Weights of a small GPT-style language model, trained from scratch on English Wikipedia: biases.
MLP neurons of a small language model. Each row is named by its layer, matrix (down: output weights) and neuron, and shows model dimensions 128-255. Each number is 500 + 50 x the weight over its row's rms, rounded and kept within 0 to 999. Numbers have three digits each.
A block is one neuron, or neurons of one layer that tend to fire together. After each block is what it responds to, as a language model described it from the Wikipedia text at the highest values.

L3.down757:497435433485574467529518523607480412517521400446495503534511466526510521565518461514479534482440456583545513493417484525513426565455434457462421607546535509576441449444491494377517493551493477493423432532500514544557484412527463440447421443440531560550462547422486424418507481483565497476452445487468505457601501533569403529565527496588417563544501529581509398462394561523535525571460
L3.down904:468544500510607563451572481486526499553533437475434498570504512464533641461594543486503464554502447492554456442475516389504497517528545474429536473508485495426434439452448630480640433501500520530452496488454459482411600604413533527506491528469537516547561408485557475441526359525524540511472540594452467470561462457484442535504445490436437471497496572550422434468461494459551535520454
Description: Final or middle fragments that complete a word split into pieces, especially ld in World (World Cup, World War), plus for-mer, Republ-ic, St-ates.

L5.down25:439480489460628480521451528507466468494483567552567437499512517530494483574537575497449511472544495489494440516517477513514576466500523508422393489419519504605509481451517441425575517579487508562511604548524460506452543430504476499377457514436543509436504480509556497469499492529483510553448492508576476531466554520498470541421499398549424560467437468607419547472527509536502577554414
L5.down50:399557454476524529617422562404505411500463411546541473429447569487545483477496530540457485550569530479521530430468535490426545525507549528560524597484490496482539427471508573425561403380496501557516469499521518564457447510522511510449420512465493469511556422439500551453483505562495399426499515590541493428500473499421457499596447562510568600503487410574512480507550493494526528515525
L5.down550:515474489470489507396520516527471521499460471604487503536481527543522544490505544536558438477498504471509564497525516494504498455509451502551485529481320451415426525375558559445568509558486489528566473601454483608481600482424558465627505518511469520570481442544474549434509544382481420445557484448530522508426458453405467489454406515576549422434490445401518421533506568456500477585469
L5.down642:470576431485551494425545519429625423520446485504523528486504482490511454536473460550499480518393492458367452503456584441529515501502564570454425562419487511453516479441501480469538518507574455485497592584416512492446569444542550581509478454565552485439421524532550521518461509461539472549453494542486548482517494493520503518506452446418525479469495479467558520531464572583432525459457
Description: Inner pieces of words tokenized letter by letter, especially ch in S-ch-ool, St (Stalingrad, St. Louis), ivers in University, plus stray line breaks.

L3.down232:589522481509500473616478412499493511476539564398562533474495427420475505509481432440544492572528494544470523465533519529448443431399485513419424538575471596555536554511488501401476556474480434536582573539536504448471531519519503501539483488474428496543533547457474468399514510425531462490521531461566454506457483406579409453524520532448510482508509424472472586496497518499504474446461
L3.down973:565561532512432486492433439569408472500495565513449539519434509549540530544531456427543502444495517584500524416481559463541594526507550505453517492596518545485484568471515544553501509505469488405446503514525451573536548584614455475613457453538376555462494483510556435528496455465531522438420512418535490519552470528487574536445471584539494468569493627584484503459487521480518483454486
Description: Comma closing a sentence-opening time phrase like "In July 2022," or "Since 2000,", plus clause-linking that, which, colons and score dashes.

L7.down449:591488522510523561534544536524385480521546499576553521467529546451490438482465536478552588510574566452482482400572483501530594616544404496523503500562558434573527433414481409524492463490492500505549450511508519512424471503461517553554447576567519486518455583459608535485523506541368474438505490454519409534485476448509514453517470488544437444529431457468538346452448529473614527520516
L7.down507:563472497540520505574455452438548468566465443492512476528513556509489442450541497441523509446537623505494503504452567412500596498529526551511570499498590481550477500379435523406492522526481424545493489527451486520438513449551533384510580508448538492487476558485435465482500514457540588555486504501555530429453490567427410424492532513568417581631488403493474421489511481447441595516508
L7.down545:614474453487465546549539538419429505475511514552427447434463615457547398564493533523450498388424478458476524436497555453458501582561475562475541456519511522467569531494445513515463504602518568573446449494427548470460493529478446496547454434432368497509511508565504506450381525509513434584416543491483488465399495417478502430529497537574488509453587584497543543499463486487588456559493
L7.down585:565491547518534547551450551441487445492501503569502411472568552520480482401516514503503536452456465520486532479449542552466524502479417572502516481529519549559529493479420526563424460600449464619495541407475500541482509535493509464508526388559426493536496527531566705477536449557524551499511549416476578462480532436443506462460547466511570455536577396483462510528532487481454501538528
L7.down605:509422519540522522457505460490399595473570551426540548533525559419538476447488557560523536595476482529515555451520417483557468512611534509491542443531665500437522478424436600559501577484476508572458419525529578521502503498440502554430468463500509390454509523505510448554568624473556494500456495457548531495448467534485512522507485511489408508487460513435565517510510534516539529505485
L7.down740:463548455466482507536471482567459511559521532484531555481566593419612489523445565464498482439471446499433475451508470447534438572498530432542584388464493449567535586439494397568506594544530511599448500459474571501539480484440422497387489431540467524410493601480499499546410542377500462431428504576433473534497490480546521503562474526467512513533500533478535547571526481431574467483525
L7.down910:523462503457455579440521479579522468481396541505627532442522465460516479498458484483519526454567545499517456511438463534538552544401571498550510527517479546589484457547483485454517551577529490540537499407523486569491509598447447571476501544527452463462477485416519437517528499531583467437451506474557553505520507449507492581583447392454539484593483469498461515517500495481571386489630
L7.down924:494493549372529565529449450520462450479474543491504566461489596549484516419453585483544514466517503454441477469457502540560360635579464458492484531507559454435556495449475439556507563520537468591484430420509496520460525480559469478437492474525457555555560540481602449474507431511517429565460462477583528487596466525489519447518512493525479440527514549476452520451446523502579494514563
Description: Final subword piece completing a multi-token adjective just before its noun, such as powerf-ul, unprecedent-ed, infrastructur-al, mod-ern.

L5.down49:555449537431497506521535525529522427511486499423452470525470559468497571570588529541387483529508544485447536430591466542509550509474513526515445434461438470545437570450471438606513473504551575474457522561423532495527435554521479481476440495563537476536422503489630486512547477466510430472463424453557499513476495456549485491492583447507532503502468403523588601508473471480407476494498
L5.down99:585520506402510476517534398443464518448502546525497514528366510527390429523533536511487503478535524520487531476522539526485521505487521475471542472499495500417473509481450415503515451432548592496556476488479547539523439537489468423540531483467561558561427506500573542416474498482556479553405325479420502461511501489520498481548577546504467486491417531463421523542511383422479463536514
L5.down492:578474523438443523511450570514522479533518545571532487494460578529519464560583519505555436473467477560526477496454531456473480404558542600619491560496558501538556436431498462532580425454519496458539462488611550454480440570553478458552391502541561559567577485462559536520493538560506438369496519424557471520609433503415500487586535501540514514563486522552454425444556456438462469558488
L5.down814:531546378599528512568506486465542585460492504507471502513576487508544512535602478462473525529518348593493419420496520595539521480539478517407543532517511528575466486422352478478417485465551354483547429583570494501462457463562496389517478432519568529492506491586515459566493533510539523476466462496537471499469410491484583531485473576453543521491442487519398465449569497493475485524433
Description: Final pieces of split connectives and the comma after introductory phrases, such as How-e-ver, whe-re, Alth-ough, and "In 1969,"; also inner 00 chunks of large numbers like 10,000,000.

L5.down679:513578473544551491634572533508529499541520540479473441467417496546517534524505492493471571575428450572504464505474424458532493510459499512495466498613417523481470418542521513535514475547500443498467394523481492596518534561437457496527496508484584537506407500461445529431503465467474466455474545501384493546506469531493430533541456397563502535507517434500514542552475508519485484550427
L5.down681:428518507453536493547544551503394455484437435491494570541483562415407594496527499535394548428530405526522511434559504469531529454562526488546476501531500463520490411488537537458434516486539551498498471487547517517492615508349437555393538545477560472417415466495594574451503439463517490564602488504503596416548529491485444450555469484537490515517526603547553473532441527527524474491499
L5.down841:498475514422474506468611504463483501477510510525420436454493568477450482499553482530378475553516489470437498513502485456452521532463480464502421546534515534497482521497494546413498492494523620574434395524518511475573452477402502431607535525470502498466539475481596617478536556507554499634479551521458548535500512454545492584542515506484500471548526481617523543597443564433573504499488
L5.down994:439470516510455556567505417495470520413427456509503473424447508442520461532458518548637464533517479601407497561511468515490502523501539469493483536461453490532442445455527508488479428463492519507469606514425525546386614514380580536496489522465498468477542458435595571576450611396470524504532568530533436498500547520482487398503465498540515468565595472518419550510547523420447562434546
Description: Final subword pieces that complete a word split across tokens, often adjective endings like -ed, -ial, -ant (unprecedent-ed, signific-ant, spec-ial).

L7.down41:507493482487485450443571526528473463626509531489485532498531486520541549430527538514526542488535507515452545553526506475487474562443472531486519569417475542447559532442448408524539564615454450528616496432502539484492551489472547482396428469526552457496470448507590527573525597478496530526567403465493495521455545497499530504447489534528518502622608587463594423540587568508502506567479
L7.down126:573555521491500414490483479531447473500538569456449524440477400518479482478503473517486546518457458553426495557505412544560458501563576514441545538555513474546531495548516422573528530517519494470445456541581480470481453529464483547465453422498509393498488491466471590541551600546560443591554520441511524493526541549555428476450528520543502371532539420483460401592494588371385442506541
L7.down575:472475469552441487533494537536504568442545560500456573403599479410495559460471429555486515462497506489468571617521643547571521499503603570561505537443478516454474477459439549508449505474551450545495544487558450501398528512492516524496451444468510600501592537493481537487559540566487557452544481419502453461562505470515425539392452552471487486466528476499455428414470535564510454548549
L7.down587:499460484444539492450501459511520509595443543527471445532615502499563552533536447453488582591460507533523497513542487497503515492519563574440567408543503510524528464548451445575526440561466526493520447457511574515561581593470486301543550540534506480520544400496530510495541474476579427504448472488432544474562562450476571493513472478457443400620493478502486521465509451469491495409492
L7.down790:531381579601405427540466564532444546544432532515424504522459470437454542485495580536484540420451488484512493459561520515442472481490607457441528485580530411448594550468510497481507510464517456533535539458505497456482419569548413450479549459486495517487471494631494560453542593545557572512562462548502459539572496422608414389503555488468525631589537518491558438460475437511461470514517
L7.down793:583498545493489547502541484476521448530484492523481472533570543417476446415488446500492553490448466543497529442474509527501459508542508520501429507420496480567612560454452493468560528568493368571416434520484514516585545476422571423466535510541440524527618498491534508449479408568417556517554486450474501571569425528526397498509542455613443527593405405588536522509609567446427406437434
L7.down861:501504557653559538501506428500558522485429573481511625444634499414535446519492476528467515464434473496489479531451504533528441529515485522504476509471549512558498413507599435417490473503498491565506438521496501495482524491424508452490493520411542608437466541522517483470392444440500482526471479537484460614519462460565494569566418492589588503517526517506530459484514511435452534521465
L7.down909:550552431473502559488544469531503540527552512458509544562506476483449432415627442417487443459590469510469507452463466467524477509522557494518505497436457531515503427453532508435444550454496513551471507544437491559466545494462465541457455498451494569410481538461569380455525468543511488456544490476517552495550465485558474539510511541498515527431464555553562584556478592490473481530533
Description: Fires on "to" introducing an infinitive after verbs of intent or effort (tries to, decided to, refused to), plus some verb-ending pieces and "not".

L3.down234:522488476492458465571417507472443486471530547507530485404570493600568455468472462441436471548545477534576552590493504578527561534554605485592461439476504410436509523517560522565493583476440483431484484485526460489425460526509463480520559491519581502554506512376477466546622509563489532445573483504513396490559567526491605497470492497528544519523474469430497508502496461526421471540574
L3.down756:367474486439548521369520337451452523557410528508515460447498576572486537522550450553564489542516466442468559476507477500477553499432516494476442523527511484401414490521449434464534501430443491490478592483517502550516503542405467481470442514472555513596512472550478526475509514565494476547535482551504478476498495551499507547416468461449538535543558414548392555459547582545536530558506
Description: Word-piece fragments inside longer words that must continue, mostly St/st, se, is, as in St|ate, sub|se|quent, establ|is|hed.

L3.down267:458421477424554506461550485503388485439588519571413483543571579516492532454550613469505486531504461510537507505514582567539552559516545396548479345425447639469481510464519447510474459428468458469470534512405560450517522515455423475513583447540607474530552394473528532490412510450458550614505549473509521543490441553527439446550481503487472540506453482515531518466501519524457489470468
L3.down603:403601538503476543544492479521583559516475543500486545460545493554535547529583559553480516445462459540488504542482523541581478581466456498620488500473459492499513501521553504454534535477530507455497451495559570511496467448543469459456490471577536549453567485536527572481412537510537467542498468540426466528425428523566431521508512427494493489553463460445575518504504462428418597513516
Description: Number words and determiners like three, two, one, that, plus final pieces of split function words (th-ree, thos-e, How-e-ver, More-over).

L5.down9:563498474504529513593479503487512429532486545516545556509500474513375608578530443564495537413479444425475558470453550561487495437504488497495488510472543473481542480542529481529441443380576463467443506462456479501535545522482542568529409491480515584466498504500434528508492649529485541517521439507570417443531448560420445580502500464589511412534508493491508501460411416559488568566427
L5.down579:534533501550517544466533554485450513551410470481513568523449441400542534490451555510446560554521565509517439504527572576479509537500461533493490434551536414513548523488532556448550631404450541553463555508391500460445435487587591444534529575490439516514538504512479498443434427501526497473558478502512485493488442462413512526472489447550499411470449476380521510542480513483518468475511
L5.down673:493475548432574462581533576378498428445475454415558463510563475489521544451491564492393468437429469571484567474511550571457467557561519494435358420451422494502438558479507615519468396525491434450542548498589457524476507471527466521514537515571428489436470496506437454531544461546523416497544462478471521552448595423488516461508487473472438413534423491521515600460432587419461517487451
L5.down706:570546589447484565554515510450520520513479601502438456545496472466531548527538514485413566454439465526549466473545479456451549548477464514440452517474363541436536538492465575482486488538481539400428489545442549588525563577479584627504500469544525582418514505440489449475463589531399462517490493467516443464481462549526480486575449557543419440478495435392618514516410535454495603398464
Description: A split-off word-initial " d" (sometimes " st", " pro"), mostly after was/were/be or a subject, starting a verb: d-rawn, d-amaged, d-id.

L5.down93:451437497404428556506504502500470530481557468544459473452492369548484582471506519453508483528505654453449553485478526496456576439494491455428529498466471570442582512501451548539486561426589516425454515544519509503503557508503561523482533438536559525467501542566510428509435511424380496467496568482576495572564462553519426512498441586533496523464514484448451561535582568529581455454525
L5.down211:652454480494459487528403530469474510485513506483510367537570572421476454535464496536481452478589565434524550445509556459483469439589482545425477621472441494598489534459588568480428493521529535499514370606471505501541463479422556454464543528459482467505620567499411454595519532431456489483457479464473466491501403535535356456539551468477505541498350526457524362636529458521523553435452
L5.down534:498503516517509546519479514532405476484438474576439446523471381446553506453485492460506485540492568473416435577653460513392578581492397512505526443465488551475427473482451511493512535465484523504519491477441465526554504540551476543417521510406365447493449512451486491443527540501494574493517524474491459529523422382575534555472564462477446407497524508507570535457389380517508508549490
L5.down919:532497491484420491575558554547512461630534573393489506557540435538597550474495499398472616424522563490457554456567494469480454469514541539509542516541449436487511518472562592455486576440510561513586446469571410571472499470479499494423455436483494516490583562532425539619481413441438485476534403548510451482584546495547411448545576551513472493478529489440519447543503462497439507476489
Description: Digit tokens in the middle of multi-digit or decimal numbers, mostly money amounts like $1.5 million and $4.7 billion, also coordinates and table figures; sometimes "one" or mid-word pieces.

L5.down39:571419517517459430482489583579441532459457567481616428548528509549510412457573625512516476511460496464437439536500464610511428483503544600472456484384494451484447391445436461414466593461593510588521488493556473588535503549487534567416527575508508554529512465474490519638496466470576482462613557571593529454515496547575503532481481429459395538573538433506515465496502494514493407535495
L5.down696:557473455538586583507498550510565556496469542508496549464598465435623310518479484529499483420462468508453458413525591523463461507538511486528366501568525419552398470448572487535507452492583549513492516454572558403460479480508590520487484441484520482529519500532513534554551546582479400392467517525490623532479500537442425466559482479523529471447506406498488531525507534519482520503483
L5.down872:591456418535514407443532473547551471565547613487408490546451486480510582487534506515499538486465517554509519489500449567467495447459559502500564421535523535500519448522515472453488496439431547557504524505534436522604454487480498579495580424454383467485431479509550447595583490458487465425538473474517573508542504498613599470494358548526487415628560488454532526455526458416442445558556
L5.down984:443509517531564540566486481455525435518560568471535544537471507549432493489466504545537511489501478586491464583491519545542458586576540531439410494431541479548424487426355454449436540482590547489476420500458488470520466561465471457397480439513494587485459503454495510527515540514553553531490442440507536535427427524539472412503573446444515415576464434494608517464501478425440437502477
Description: The token " he" as pronoun or as the start of held, help, health, plus other word-opening pieces like w(ritten), sp(read), also.

L7.down7:509505623448568547487475495476508524437465558505490399539522563588484553481491502503520552413581562406530538534471483578439464532365485371424530431480424537609482486555452481485488496455551556502465443463510430437559514509420445486465524455449513552514423389579454554538552521494574466481510510457490521561464502447573477505453531510477437365534447558485522529543526488480554519529471
L7.down64:449547478529485644408457498515477463505510532527482573504512536530454517494475582526458512445489450506536507543527510577593439539528520457459464431525605510484520452522520399424440436469527494588477471514551467459508517477578447546503476435450535423485460376548610440529504541471526432563412588503518594535481511500498517512510538457525489575608480488514413535494562532515433607508578
L7.down69:514391539514557442409434468489517589465505493503511469555413582578566427488503447505512488523537490447383471482514491514473404549495507526576586473542498537493539544443468507495525454542513503540563432540460501453524448450525540534415564527472595479418578491533491436481525505467474523466498560414450515475484421427614526466505519437343531455481486501513469551464445470427630534482486
L7.down101:539411481553483502476518506416370496459363417504510469517477545507441445504559531515498462468538459535444514539434502525457601432469472494500485422392644477512548508538513482559461483466532443462516591495503419471564565549515609499410442422532500430577426548546592451486374554462465545474537562485486554461526537511472530532581442459472505479500520549452529502500456503480459512512434
L7.down229:482445474527442470545441540448606460578518574578546503461551474449514434591553564541487520452505449501393467493546469538564551484433518442498439530419478406532498418491547624475436550502520480415479499466627415511432409535519516471520480431419474437581440464542495430521494558537506494419450434452437542482544491450524548577592514533549567472510528483573517423512503470476637458506572
L7.down372:513406439499513461456438404512560465489521462532549417479459524505403495404533487604551420518551461554560485568520488549455517507473428436614550495524535460586556496511455400580513450573422604531479490510483549413557536536504534489404551444525590495521514542505535466500559528488511446477458448478390527542560500537499504513505505452463599527562482480567499410517494553457481474541565
L7.down868:483566496530478413515445483469509605566510512528423487562618501481497399553578637493456493521525448502478472532531539562494435499456615484469476506464489499488471494524509526427550488505478464468562497535415422497472469513495547409485525454546513505486537429490437498533520573452565489439472464515509599458500512431506428510490415541515465451495454627461491513605476536484439468490564
L7.down1017:586510490462472441556564492430468464620542557388501613519496541520532508464532589518496556435579512397445546462487510499497511542528568519509485554526456501498479509503445540437541491515546506494550468514519525575455485553417459518437553572498536485406566477501571474451480523549528492479470558550543566480460510543427476405522480462488513540432445526456463466403474518501443507429478
Description: Fires on a small piece inside or ending a common word that got broken into odd fragments, strongest on the e of How-e-ver, also th-an, w-om-en, cl-os-ed.

L7.down198:478538450489552461471511608533498414479453513511517452437447478524549501582451404498521545567428470588501553406524531489420623590521527467511526520591413515448383498492523495501454483465495505422491584447527502541551543578635559482535441560527558494479518464508480444476517457525449429415418567436527494515444567505531487533517494569463355443466501514594516476437463538418493395434581
L7.down215:533426584559554482472544430470600544470458429580556483439473460443400561422503552453592449632530497457541562443553440439513507549521547569476502482569468569451529609488468483441478497488516547517455499475474624491488429533442529558595492602466485412531451559476456518537498439514521487503497516464420538504487536588605546554540538499400546500535506513499524416552449485487434564523436
L7.down463:509511629466545469439519478455467535574517436564600501515500478574449608503542449520525476517474487479611493369511518480462494486425542531474509433489469465454487420451552486524500488462414439488599477459383523524535474433460515532470460494454512553510479556560447498516444432530485521515433497422474450440592529457485448455455495467474540460547424487551489445560492462517553513452556
L7.down662:505564570486509487349566552518492511554526471485538469477470460523524496549485490607489452545508483495499503504496528543472487530597441454499547593509463547494510480569547508495511536440468441419510573420541508485426472480452528522425479522584489535418520462421526561397468443472515480475472495503553434472494487458488462518589516473496507503541542583572372522506504561517461468484656
L7.down752:485516511424529457450439478437486533494526522528440474521547546388507528437590480508484452466401479551566499492500457606511588546490521565524536527524441447491537541517479516532429420541469488511571459476534513464469484460555481526465480536583571411482384587519541451468483478460471427412476682519525450541521505563473538547496436403404546528536464427405450532535617500507461497393501
L7.down784:547478482396393489566482549513513485487481479627460520429507443460449427473518521542622506604538472550549522425533489536552528490547484457501591479456514497519495544599518481511513502501481568413572550501533584538541483586517444471587480532495517503512502461509494602428390414507479528491505519418499512541542452511477619451555515542435468539503528537428512461451502458499538455474394
L7.down884:509491515467483517567431567503530474501556417417489547416549559463444470332384515486500547463616437497524564472576536535487492421514520520469460536549485459520503557505595458470474444552543591495463490495493468496500432497520520474548376514457515442512553582513456516475547501451472483536537515500553572509559440350417482487491582512567508490567530585533408484621548565383453419482536
L7.down920:546521427414487492513527454439547466541576545503572551433564530402511488485421500521496472491471580441470516413518527532410453585518576458489550522508509573517557565480578393564584522611574503480572465573502518428434526553586478493535504504498498478493438487510506507490391518451606480470442468452431575498463562448503490513469618506456485579503462485448528474495413449430436510530420
Description: Fires on wh-words (which, who, whe- of when/where) opening clauses after a comma, and on mid-word pieces like "or" in performance, northward.

L3.down839:428522568542454594532620595468481526445501470482534477417462502546537543540459574559530520481465503439471488522598531517585447575394469501508475555540537521516538461582574480428415468455454363523557544400540449444487399490466435509501477552552543539430554504501482473414517487647535427467564481525490577518479494557476461482499522487436386480540446529521579413550507484575515448563457
L3.down863:519475496467492543546380462505415514569515577434467439499553458479477542410564490468459503461485566405530538496532491569482472448592488447533586440501473532532471446565418568474531483472529512502494525428613488426495593451500453510536535509461462484562536514527515550544438410506514511615600490476493467527440548531545534547564500523497461534492403480490443464527435585511494448442428
Description: First sub-word piece of a longer word split into tokens, often prefixes like en-, im-, und-, as in engine, immigrants, under(taking).

L5.down267:585491487578601604493473494435485493544539485629506516583514507431574461603509375525390543638521519470487555507524610480488475480476521451493550433414491559526543422510553542533473553602469571514477518484525454534503434587489491488521526464472535508394520489479515489445487581501416410516390518441535436440533514510486527423501474458430496494546430471588529533541480444499630496495505
L5.down373:576507520474492553548460400601467451563550507546482532559475442545481561451475499531447654640555561513564550406501533494426521502532480516510515328445519549494545492567484501562530473496502478469534527421449479547466537559524474523583480510522467443486527482444459582549483503470425511433488518399556504458527486523549566465471510447443517399544492664560494492449555448459505466456506
L5.down489:477471543465396453508489410480467503591666507443455432485506502492517554521477536469522578512570543491528543442572518492530439509538488458381559434494477512503441555464492494615589580610502457554504476495509485517532522545501485561543417487515516482537483517484506594492578420522427441542442498394492537502476550510535533418556553479496539499447516527406485475485562538496489546476436
L5.down800:419511515546463495499401490475553474542510532455464479482511441518467517508571464496484565469495459437451471514507435511501498426497448507539467525578519484556459583482450514568400444488516387564537497375528481472542529589542568498466565516492486476551463536480420502493576514582512414426502497487507497499502496551445471484386533523507460553517483509372512483418515510585458559594486
Description: Final piece of a verb split into tokens, mostly past-tense -ed or irregular endings, e.g. wro-te, sign-ed, includ-ed, add-ing.

L7.down93:592455403503455632524511449556534597494493574483511483547527525516518547517406465417553563535500635471469450459578445471500428411540422466389503425510499389433546495492470548562392520474493463458485514475512500556433529425554398516572513510476478471552526459585546586572470553550590476449561504492497469527556397537504494560497541475436539430573496579517516579495482524551438497481500
L7.down362:546453444426529570585564561518442498486504471494536459508463479494554479529535520468430494508527585571560534433550433465490576503529467500388533447528432525562511471506500536562462539430590449552548400506543498574487486491491458529472518547528415398515474514515451497469528426385463522455574498467616501529587475557498478496484434442402514486510499512437388608376552522519529416468522
L7.down421:494458458508488545523560450442502423543489479484460524414501481465578588532523489533550530443460460572485446495441413526466483556550556555503412523514532532545397529498465431450605509542502401582461486579495313557602455469521496519468427411608531570510411449511423492399549515500537448460540526448515462453541472481524506457497514599534595501501562604505518508490411531503450542552457
L7.down562:562527484492531478520509518552530618447476524470505530467497587523445421505461497511610509466512409498523460392405367440521479457555517534536523483499467514483476576559493504459547464467487446506538425494499558495481357485496583592489542509465420499451437520440476462510492363513549517515578540451474414468442470566501527558470416468485558405618535438534547616491476539558554566416429
L7.down901:558493526478514602562561464490498528510602459510445604507531464591479518488538489535489520521476492505529515459623507456450510467490505477517441508472473505472507526542598484540492506499514502482502523464415482490383508516516540534515495509536412479462525460482466548524562486547457517464435468562457455454579468478501434408454550516471444483533521545552491581444498504548501486498579
L7.down952:514491508483537480580541539470539504525446486504465514486516565518417475485476543492529558446620461473444576416569518448589412547493446572518539538504396528564551522519455465420478516489502433536554425427530545490447526566502468420506472544491503537517451492475493454515398503450493499561402485467482455573481473538521396505511564539461487514578523449466449497412490500452403614570431
L7.down981:533523491518571419348431504429565491453441404462486428512457584519446441528503483397529559462515457432479512542450456497458576470511508423594512492458568485511460540549528564574520532508496489401468543489418568449473460477529552519578520540536567459479512521482450501457518441498500496549565530511555512561508497543458566540522503461547541449539488472506613568453420518445429515426563
L7.down987:597540488514461518520521586549346537568458420526512549410564540470493441499440456522563538455570438449467508400424541554549522422571595481580496515472520524606501498435551519568559578430563499524495456477500485540465487543446508448498454468496545551546494522498483567449400561493546488500484496531469556486503519478552490542458531522593506527541480437498445475501427475532480488586501
Description: Short tokens continuing a word or number already begun, such as minute digits in coordinates (88°3-1) or word pieces like intend-ed, hus-b-and, happ-en.

L7.down117:493519498456503455528518524455452534556484495460608493571461459434619485431539519485557504512574444464549488544486405549511449467469538554435505543469532403517552486483458532543495509527497479441446500565514427510486508500488566516455582580560468439458522526458442470480397410508472505443574510359409476466640377510529532490571521590594507454446519543426490553498542558459503428492447
L7.down261:537544455513474522559571602573559446387481346506428517467467561475493522525490434463476557508420478459508492368381460384482559519532501469418428511408547514499517469505384631420456479464494466455557607468493476449466524519542523580440476500548376582541439486508515387532494490499507499426525472551603526518501449502510488516496543474518401487566471453535600438500497513539408435533442
L7.down305:533454556491547513465493477485497575450414513429561522513514493346526482511527491537580478525440496514507528580436395487559486460531550475481463536421607502455557569536527478453489404531545410634461538512528559480493520507562561505424532455438484595390440517511465448498589484523560519540499484517569560481406455494469487563539490425486531511469561501501530538376538491492469541529475
L7.down339:477335451580446469546448547498501486512462468537489468454495424543547534500494485441527480481487477497550438543569607530438514520443509517590548461506530475460518465415456440490478452571518472471540466527515563529376603502525551504405508481451508514436536438576481457474465487536471504542506480489545575522437527576438531499469525582520465593496489568499419434452572535473459579514544
L7.down411:521485491541442472435465496463527495611579493477517489420482483448616504413505499392515554492505493563459431441542569472477503553593479444536532547511566450486501544508506506495485434645533562462483525546517550518581505416462525480404631433536459464515488529537446523487539529512463481556493557479491541484462539507518424486506565502463576503429525524431443491539502510510477486397564
L7.down498:550472539624475462504488507476420483434489390514479604616430552467482566487520494517521439538458509582489478557471480469428509494507504517517457550473468439488461488635473522505462445477571418520516574451501346518565425496514465439496488506513481478505481491468521516542490401610540490453473455495501557553555511542591515471562496440462566481580599581538514583443458567561443494439469
L7.down635:418470473478494495617570426439454511523483589418583472525559524542455454501523522466533461424534418430505528516479514523569533633577489493494601522567398462429509521532441502539482444470487583470578430482486540503493567560487461458420459508525490507498472469508553458468434511583514485545517470499591475469496467468498442459527501516570462587458493459561404542447477482508528463413621
L7.down899:516368462505508505503532497442562513535518512575430558437491523450490554540504547438476508374566519550443395494458489471530494480533547436457437547520614500512456477549462486492510493427515411569431514552474448552543440516518555443461513485464552438492544523513447472401483581554509420511534487576547520470441511433517445517588495497564470523512493449596411481505483532557515461591449
Description: Early word pieces of longer words split into fragments, strongest on "und" in under, understand, undertake, also d(ifferentiated), s(ists), ul(ations).

L7.down189:457344587496523547590541515524467457527488464459565516559403488527538459560449525411534561495551549586419482577490440474500528457413496536505494481479550501529438494447520455467512505493474520485552451345457455481566521547510511427397450474481385520519435526520489577496508434517460471551550455455494450482582511411537535494483419463516509499379587424478462569461392526452457480546453
L7.down280:432501476526512488465455600511380450482588473546592504460488501512589427462478533514502440444533482521534565531518418575490461568481499404532548455484514430495551487449463513445506543488462489555566496526554591590479497487455567638487551555444523561545480544482467434533499490535529529588589471496396478489565438555485430549478470560567454443405542555414467495526508525528492491407560
L7.down326:499445398549453513483425488464560531538470556508549548477519517425494473481430355514538608520543522435568459481495527485477498568451416502499462504515494501586536508478440574431447476514539442470418540417466547549495516576567481527488538534493492533565508492413593506569449508546524416516506558545542480510578577513450528570503638455484503483471505573456585482438488488444514478506577
L7.down552:510391541483501459544529532468480416381473453514445474475472545523578512567468487374574546478567521530386553502426475381513587504525472599581474549539563561533520519571533577464569512457520513488574521563527483473416474551448491431507474466582540431490512524486506482478456530537484507520545510658461513441452500560556476410433442471543496467499376518524509518507512498492445484538522
L7.down714:529457533508475528467568509464545459587487551491502504447553483489422465466445526509526528429558516483597531495476427541541453455460568518492462581531574471457526538526508529523551417605477500573408611535552500518433535533440437513489465536518496495528605571438520462566474449498520467459448453493458580517516510499471441468459467542498630481468450448563448468478439560501541385533499
L7.down838:519510455532498487516514488505578552353476500435519415423483602581477445535432520516516565440491478533516566520423569657501571439468484565572467635539440550460506534411399489526443455523455538499553570491535563466396473512431500485562542476510547518552404469499388482475476450540464512498527532555435473533417512508567509479470586500474430516543485436513425540439444615369456525459524
L7.down955:427561484519477562489504492495552506536443516551562504492476521499617451549572482405451479501438554532492468473529580520379519481432461648470416588453481371430419519510567493480572459457433457471515512562518500554464457546441527450460468536538496518513554589444509530473499487519486495507519513480484430395560481601482556490406566402505639482532364452455526539495570451472430465554447
L7.down1008:469420552433537503436453532525479439490468406518555442460539499409525445503570436519547608496552492466577543542494550502523496478400508573518553509506591512447591586414536413568525513417459567488531463561592523523510494468475456449543447529624480445564457502496453516392462460560459499410534463529400492567526503547425571503523465502572548495589548503537451472465509525502473394530441
Description: Word-piece fragments, mostly st/St, that start or early-split a word and need completion, e.g. st|op, St|ewart, s|ch|ool.

L3.down389:602450512465507532535453624432494480464530553515452478424512521546427554550532489516549500501531451563548493574476428511472530463472447489525520435536565499498414473540396473516506552525559474485586505492479499467492502483532428515513504501503481546528482512467477478426540495480562518499504613469601549471459523534474584441519452472378504441579500502438512512522484519610484498521412
L3.down557:546482552418479535515544451535446435540546554481418408466545499602484527513501474459518447461529582411579528497564550525473522437464532437531460468525432482469506422545508576514419379505508472465566505430503514452504455548516522595539577504451466582523409549456414506435522476547594456504515435486447515464526521566519537483487534591485438394597458484496552494548478504489526482586560
Description: Closing suffix pieces that end a word split into tokens, mostly past-tense "-ed" after a stem (recogniz-ed, receiv-ed, portray-ed), plus possessive apostrophes and "-or", "-land".